Weights of a small GPT-style language model, trained from scratch on English Wikipedia.
Architecture: rotary positions, no biases in attention or MLP.
MLP neurons of a small language model. Each row is named by its layer, matrix (down: output weights) and neuron, and shows model dimensions 0-159. Each number is 500 + 25 x the weight over its row's rms, rounded and kept within 0 to 999. Numbers have three digits each. A neuron's up and down rows have the sign that makes its largest values positive.
Before each neuron's rows, "fires before" lists the tokens most often just after its 100 highest values on Wikipedia text that the model never trained on.

fires before: " ", " —"
L8.down92:489507549480477459507456517475539502505483433488465511510484458498495497502492537502520479505467514527487488519451507534477465508515472505551514467520448506478505516502480493475551481484512518496513484496474542503455520501511521476481481474543495556459459495528505506486469531523514507441459505512505492467467470489537486520508539503511518480492532497525488485506470516478520481513549498526474529508480490550529441475491491512496500479481520500531498472528508511478511463527527503

fires before: "1", "umb"
L7.down66:501484476480545489518512524476509511474522489539484516518518518494509484491494460456498512517507468522478522497529481503518464532494496532464510474522504516483470537484568485543498528509494526490509492557529460515533491522549478500573530474522495479459503511542456513482507528473475514536471522482510522504562475507470507529494534485517488493482505482521488525536487474488487500467513515479456470531517486475468498537503491508492497505496500473499455528497497430488527499458532497

fires before: " |", " |\n", "1"
L3.down195:485548493506499515531484533468486517527499473485462524508481478496476476469447501466499530499463471511497464491508480521497518509483505529493497517459515542507503468521499496520521516498486521523517542518534484456511482492484498541527554579492567479499467491555495505492510480497491532487479526525527455522478445465466540507509504508431481498499492485508506525508493462528489509477506510491487480564470518499515513497521487498502517482532443503478523532515504481515514473508524525

fires before: "0", "3", "1", "2", "8", "5"
L2.down256:489511518497448485488533564489496492493485512537498488515485466471491488500503539507550493467507516521530520514532532519492524510495506525549475475492488484507516485515517475463525547534462488528532489516449448506496509477459488508488492523533527492464502486501472483498526514510487507482503452465470493506478557505472485492487526551503448577515461518512505464460527516479496492490510515503518517509493499512530486493494493545484442537514517463485528544528480494465484490488501516

fires before: " |", " ", " |\n", ")"
L7.down424:555501517533458445473474534470489501507540512495506519500523507512461475480471469483470455475483516507496486501506495535486467517550574524501485515480490483509503523515442480516461477501468507498502448520461515475459501466500495488519467505519485484476448509462517518494494482472474524495487501487504490515497481518495505508558490493484513489523519478517500492474536512490523530482508488531501452510475489497457508452520489513521502465458567529489492530493481499465498523510472451

fires before: ",", "\n", ".", ")", " |", ")\n\n"
L2.down139:504476489489483483472498506506490458521488514470496515450476460517512516506490528491513482525484509463533473504515518430510533519515505527485493472504511486517498468480450470500474483495462443483520500505470500492530506498527516486506497479515465503470472466460485484509510503489485507486495537509541517470515478516481521513533514490491556510507548497485514518549481493474449516476529487587497483501494509523520529501531514538492510457451518485452489515468505471432458498504505470

fires before: "1", "2", "5"
L3.down385:441497491506494533469501500558473522473509496470474526518431530474470488518471522438498482516490495504527471502508482507512481505506457441523529496496540501481518506504497481488513480485488517514524458526487496514497466506523455514513492500514488502483503464502481513534508505502475488483480524511464476485484461505505519489463467555543466495466469511488500544448503500483507478496508511472477497489490557533483487508457503495509499528541465525507532533469443558535513502500521476

fires before: " ", " |"
L2.down19:450454494510507472471456445492501478503480512483486492528452496457542528534537478457494514497448495489474508463522505470507489493495476502542511502530447490507509482510472550524466493466533492526496496523473514459500485513468513541522485472502477518493497513502484472454506515486518484482462524483506489499506485510542489506517523578468517467500505471559443529488490493508500476519514523525484567510498505512534502520459530449482490500501483486491514514474499490492497507501513503

fires before: "0", "9", "2", "1", "8"
L7.down374:522448490491516511497505480477482507522505498502474518487457548482494498466508487485486476493514484478471536448507485519518463457503468502506507551533533505475485491530502506546506528520519464516492517471537482526487463511499515483501550495498468521454487543489472480469510454518515479514526476516497532493554529543483483559530486480505516460436521468521504501471489491502505493501493493563501500531490527522530511513525460467513533491474491539471499483503533459474512512492511538

fires before: " ", ",", "1", " |"
L6.down447:467494495478488482537500508419505523530554494482488519494466526525514522503509558458481532529478518455487512473528479473503506521498517531498505465486487522471522481460474510528503527505476467504531470514506520479486513538540478471490486532517525477496469515541509506516507481505513514504475491531524459492534528538505499476501469483520490494522500527524507482483465510515503470488500543515461457502521430508501552533489482521530534481531512470527488513477489455466507517523463473

fires before: ".", " |", "6", " |\n", "%"
L8.down504:507460508519493539492503497489509519491506483529485502481455488494493469492496517485494486526482502486485490547477516527495501506490520504507524509526479511524503529537481497494468500467506529513488507443491463491485503536504514500492512493483526493519498468466505531584530493511428477450502518487525539464484526537499507518511460486521503479495522496453552490447529520441488525488496544497518490484532522563499477495467519501511488502485535469452492493534475498536521514484502429

fires before: "7", "6", "5", "8"
L8.down323:471544489515477530531506490498511509569499505512481484537495503489489465494459507516530500516457496486501504524483463444481507459486482501525472462537503495503483456527527528493532523525524488503491502492462455551503506480490492495492472498483522504487488461532495507514516486471506538492480495502515545454487504512481513465499541489487507501503489524499491534495472536476520519469533511528498546480472521443514504486475518536542463578491508517499483457461486489525524548481482537

fires before: " |", " |\n", " |\n\n", " May", " April"
L3.down635:476516484489509493480527509514540529484510466519510500490544504548489491494538449509463492514477493492510508491492539506510495509509458485509515491458491555491523488494530464486455513536501504469486489456512533487488526495505517476474467531531475538515461514530522518524514501518450509478505500496502503541470541490525454473553495540481455487566474516504548523489492443515494507504515491525490451514472516487507437480470528477489482471479527488511517545476501510460492511499492501

fires before: "8", "2", "9", ".", "7", "4"
L2.down168:506488471473498509509472541523462546458501490497451537496503557468508490521516481518518515498530477491525518486534533518517509481488449505533493520489509559493531438502496534546504485515534508486512471498494460496483505471448531497498512466486489497507507481532485507525518483488472495514508518464523527460542463489480455492488517454508480505559536522503448528474488491521475486495519498509497497499490473498517472532443530494516526526503470508472525468508526498502497524540480548

fires before: "–", ";", "-", " ", " -"
L8.down570:474523497499483503475492477469468508558479522485492492481437500512517502495534467489505509503483500491543467488539520483509490468486494470495541467487469472493502495510479503479476527515555486474496469478497529485448478518545514490508460521509534469483518534525496525506488469477478495547493556520524505492521456496488582530524491506475517506489483480501481539513507476479529491548513513477529511508490540515463487479496495460499466470486531548503506484520523510506470558536528494

fires before: "9", "8"
L7.down576:464514509470494496485527500522486517488464519495463525529533495534448498490486502534516495479520491496514489513506525506486517504524472496559510478448513509477486535508453498493446529484504493475463539522539468533486470536466505509524538500502490502498492496487548475535520503518522478501515469534447548546478520521510509480517481512431526513463495463478488487519510482447474484500491509498512495472518461479490464517502472493469487457519463483467486472502510506480475464483480445

fires before: "8", "9", "7", "0", "6", "2"
L3.down182:504445523528473516486474538483525494527495501472465470482512510527513513435504513511518488463466498479503515504459512475481481491470495546490495516493498482486480508479507542472577530518492494534477511558461507504506502511466496549502472507516477507514507451489490501491479488523520510462511490488499507498465526538505499502451526486535482463566446540478496466485481484497517523471500520544480528519487493484505491509515524524546497447469524504525495556496492513525475475483498481

fires before: " ", "4"
L8.down583:498503549570514521490509453510517498530469522508523487501489491468547475506532502520485577457536515541540499504496499484474464488511498503498489515517462490495507520483475470537493498476471512483480509486544535506484497526513480503524505501499487533485496501509516505485499486467517529520488513542499485513519489494558520516486500531464498518452500520540523556496484501505497486506500561509495460513480514554554467538482532498503478487504554485528542474493448477498498500489521542

fires before: "9", "8", "4", "2", "7", "0"
L2.down599:516499501498522566553529525481521507460482508497498551477501559470496519504469503547527478502505476565540487512519519530523480478532522506500483520508471492477478483513501523527467448436483504467485504464508506533492499523451485489507444496522469512485497517498530519499452466511496518514517490506522539486489486545500518463469520495501532521501543505489547446473532520529503522469500493490488516512508531478499497537480538466477512518515520503518514515491547485500493486470510507

fires before: " ", ",", " —"
L7.down450:502559525480481519471492496509521454487529534542525484464527480490471477508524451507499479485462526469492481481470515504473497519520500476493497468491463554531496518468472457518497496528489501493492465513495502485484478480513481519490503498544463490488489540515498533521519490499496528474475507480460461508507510463449537499481509511462501561495474507480558477505458470502473501552497514524511476469520494522529529514521498512486482483508568508509524518471466516474515487554457489

fires before: "2", "1", "i", "\\", "m", "0"
L3.down190:502493491505497538505467506556471512496502524476517498522500504502482481491463563520480496539531548498536510523470478449502473474492500463483505523529494513482490510523551472480474483489511512487532499471498503514467452526474491514504495538467509449492471457530520507516492466493535524529465520491526523509521480517485512531490545465554481530515505511466508485446494523494536517461500552500464521531493516549505503518463478490517493488505506517474479483470522496480549482554493497

fires before: " |", ",", " |\n"
L8.down388:530486521538452455518542487476490476529548530525457510487502515517501523504449511500502485478526483480494492503540515466473437530492465522470507423461480529524509512514503481494486470525476505484486535506518502484470473477495492533493508479557527493473487516518504501482479531496484491538542511484534511514542512538475478459512451541485477511534495488493552485511482515498445450486496519505494482487477485471524504524516526531498497481480476487506476521535527481474502488506496467

fires before: " ", " |", " –", "2"
L2.down587:548489505493523515478484545475493474513538523497476485564485503493516555507518519533521538491506527471505512518504535517478487507530535497484477475449520492473514507466511489493521474530493546494516459492504502556482506500544484468483457556546534478491523507498528476539518470513468480499502534459494509529525466531528513526515538465510481432509482470483521519472470478517493527476497499498478481503523472500519523501472562529505525506495500515493502474530491505485469498541498502

fires before: "1", "0", "2", ","
L2.down390:517500490472552549541506500499502514501500493506494481540506518494489509508546495497520533509447530529524543521474487486495475487505478496513536501520532501481533541533488535510459484510473496474537486477518510509496531478493481469506451502490459491493524520488526503469504488550542499542480485454500520476526519517492555534466463486517484529480464522495565489481505500512471518524507570510482483502524480530540547528512528510540470510522492500529507537502508484540504493500455489

fires before: "1", "|", "2", "7", " |"
L6.down70:478462498460509465550524544523496492524497513486509482434475512474504483507486499485527479526510504540532512499517518524521533492520522486496493481513493461472510505509576462499500506524537476488473495459504471455500484518479494480530459509537487496495497521489515466513557500493472487553484521478475501498534513500492508494492479506468516521501491508514529517511480471471490524521502485511538432517541500503470477532521498475455511490477539532493434477545472484545528526515522501

fires before: "9", "8", "2", "4", "7", "0"
L3.down106:491480493539482510503535493449497474492473514520495506468486491529516532500533496515478480529533474494486486487505524522545491495534493484477518518521510494476439509537511540506532519471526492536434507518512487469478499523474495496543496468528465512506474470457487547459462496470458528502475495547528540477467492486459515504488476501498541495578493501482500526518473518523544500495446497479484487484490486519527497476500462494456524485511463525521517497506517504451500498497522522

fires before: "7", "8", "9", "6", "3"
L3.down13:453438530525470462541531526490507512485538504509508470467530511518503478479503467565505482483526445518476468496504499530524505493493486453517491464539499496493511465526496518499464474463535496493453525528546503532509509511487491463516502500477455539542517527521563476480469495537473472500469510490496517494502480483494516516486475494509494500459510485505514520509516525475486508534494475496530554471486524459479469491486497500505496514517489504510539507488517538484445479520522539

fires before: " ", " Republican"
L8.down317:494507472481534508471477497464485471491469450520441495502564514464521524472539528488461500505494479496473478483504498480516516488496511465520538467508498487490517489507494480502495513508557494503509549482522523527463521495499507517525474487471494506449490506542492483498497502507491468466468514500501493476513507529516533477524508498455521489465507464463451515549503527492501470526512490537522506526503531511499531486504503503519528496443457529494520504485560506538449498485504582

fires before: " |", ",", "\n", " as"
L3.down326:516549558488529500457493512513548526486464464531484496481509508464553467522494511526459480500485518486485484514507484506472475509472536519498529515510514490490475489474512467511515496511497508518526481491490503521499482505536503502445494477533505490501510475483501473508454513477537523555482492482513522527523511455454496483511514433524483508504538489529488485493516466523454504509481505500524478481550503516488471489474472534466488540562512482520495496482479540554502467515512441

fires before: " |", ".", ";"
L6.down467:535502530499533533503491521576557477537452467518481527452477472493469509506496492533503540459483476492500480484497506458506470492528520513496490497528491530533467506482505448506518466539482516545497521483456470502487533492507514495517490495515528484500510522482521520529451505518494469537448523524501497488524530467513482499471520525478454484470492495508480508556476503497510519538504509532512509445476534460519492511477543520502479513513514499503509475493513487534509445523487489

fires before: "1", "2", "-", " "
L6.down232:448489517514524490475478508501524508495505522476482475497483482489543537498555510452536527517475482495475522466506547511481481532465500526518540477492465503508511523461465457509538512535529495494494502486438585459510481482511521500481471484474457505525482504529506527474469500508505506504464530459534486510468484516499516515479478526509488515513537481506529523515511479498475492469521440488516494488495523473478492503442497506480478493538522489492542542480523489487481528475531491

fires before: "0", "4", "3", "1", "5", "2"
L3.down345:501462504507535517494553461523486499466492535501533501498501561508524478502488523534459503490503496526479567503545447543494481472464508486502506480477499506485524525534546486482488518477489487484474487542488532496507500560499478503500548461457532459509552470526518526506478490515488516494499485452519535506480476546496490513533537501492457545522487509506511517517514530516498499455518494503492460479500462530530498503504521481509525462501530507474525499474524502506527530478531507